MLP neurons of a small language model. Each row is named by its layer, matrix (down: output weights) and neuron, and shows model dimensions 48-239. Each number is 500 + 40 x the weight over its row's rms, rounded and kept within 0 to 999. Numbers have three digits each. A neuron's up and down rows have the sign that makes its largest values positive.
After each neuron's rows, "fires before" lists the tokens most often just after its 100 highest values on Wikipedia text that the model never trained on.

L3.down1761:515570431554484433586566439558505513477455563547530562513512479486543502479474506514459506425615523449481510517431523475469521549499586553474447525468503545535458434556478513459476488554507531501471492479495453488494481561537442544569632511524512472499494547480576563407468448366549492487490489500439522499448547600436533471549529550519508548460478541493497558509496511570479463477487505493519509429479532533470457524515551496549505502464454477489468487573495506456522494476502477501511484526499587525645504547455577485524467564494464468514521480463446465419480485523510552448
fires before: " as", " to", " on", " with", " in", " for"

L3.down1604:481473488560527510453467509478489444431569508487485458444507516412392545455443523494450518464555484525445550529584488512548485472530532375523493524506440530516431456492447516475455445530576504466477487562523450499483501466530488546460567504485489497514460492448511573509507557449523528480523520510457462518495525495516493471472492507509538557499452511492509453531540473459515488503479480497546525540523543463486463481563469529378532525509485520521485523437516439490458462509472499475472481544596468439488491587508517533500437528540553487517490524501537510505449529547527524431
fires before: " of", " ==", " was", " and", " to", ","

L3.down2162:547574550499534535481518497492493481492453511586483484468523505485490515489522484473472536504540457406496516515552438541541479469569549453408469573474522497458532450507438519533502510429547489495544570443440499487470497432462487499521507474506452566441494365521527577531520520479473536473474568516510462519492515603534566559488414480529513579507447501433512493498529467441518520582523519483439572503482487578562480444491477537568410560510521458507488551516489468429429541462462526501454507489479441468451504530568476534455587558467506421520532500558455523492486485510575562486
fires before: " was", " is", " also"

L3.down349:475564533488516489506549475471459502525530561511542467518516462521532470477508425510474503472492504498552536514482452483499537464453468557550557516534577482419507494502609483486510510497500399504458519431497501546457549538435507477472521512486569505523525467475500555509541497532521430483528495541498461435522488538464520497468486467520457470474549371448613450516464451523486419527490501475553589500549445481551513541520502557492463487500485531480499536489519445475451550478520487499518510489503551497453467562554506578474454476453418451499440548578483562458570478511464508459
fires before: "\n", " In", " The", " It"

L3.down423:494547535489507530534477455498518443504562505550579495498517467464497449498472532509471563424475486485470537472492499552535475491473537564525516456501497497501524474522507455457534515507460573447411416447531503463550466402491527525413476504524525464553513518555467507513491455468501523525490559466509500523564485437439628440509457421493539454530523478478536504472544562477560540510518552533545490527485569549436536517480504492496562545483465516516434440503473498473435523512505555543541541431521505462518486509501486497466518390526480493509480535546484595562557506534540559465
fires before: " |", "',"

L3.down1387:455455545427478496464523510546492478460517520485527475486517572502452460431586434507471533528477483489478496485509455518447483415447527507518473503553482518453487486459539457518505580467545551485489519448426422505444533535490489453531490581473534562487521474506529460423526468444539560467527512479585423483443572499467539461508469528507491563542424483483492498488435477500578465460537506536552486475482472489578551468551429518507466524451442493530427519513545478432575494499519487472528547483513482485514492478486461491483496515479504480476454577583528482497514446506508505567
fires before: " |", " –", " -"

L3.down14:527426467491501400536483547404488524454439475480537551450520476455574538498558492500462557489548535438515402466474487472504520548561536520503480499464466589477551474484512493451505510496475463453411497479455530425567510458458434492454507542526575481542491515495430504524484476527486565487471461480478536485476495543500503574516465468479415492424560473532569496508473430508488467513577463475486474472548535502466514476525515508419505497494510487506490556462548504495557541502585511528499513493551457480484502532505550498573518488459569596475558510470572429478520516485497492512
fires before: " was", " of", " is", " were", " are", " 18"

L3.down511:506492471517502461480486449476453477549493482487525500503446521438545511508548516507550512475504491434456549533498508487556504404503522469460491545538517607534543535495467522499489501505526455514522487456529457416490515523553553530523520441512469499426450515436549409534514480551514537460565524461575527471469515465529468472459565498476520460517560471537559492517478479549509570482417471487462479444455567465461446565483548470472465505510518446474500539481478500501493566415451496469434481526537495479499477484531516534500465513506445541505537491456473489522499502463560498404
fires before: "\n"

L3.down1865:549495483557472509501524450547477492441492488506498421616510458494451515514444542417533486535449472487486484473502497524449503533527507572583488455515482512471453467549492549424502479474575491533540516508534516545484545412470476532546545455481486453549500438558489571446579471412490480506446507454526559557518559564539557496568454547543518513519452459486460511498502537473540488518466535537495505534480530390481480453520464543524572498503536459399506501408463478565464553526496538482535578482523444566502471485504519514537420478453497525447472510536434516540507470553498486605
fires before: " is", " are", " was", " were", " had"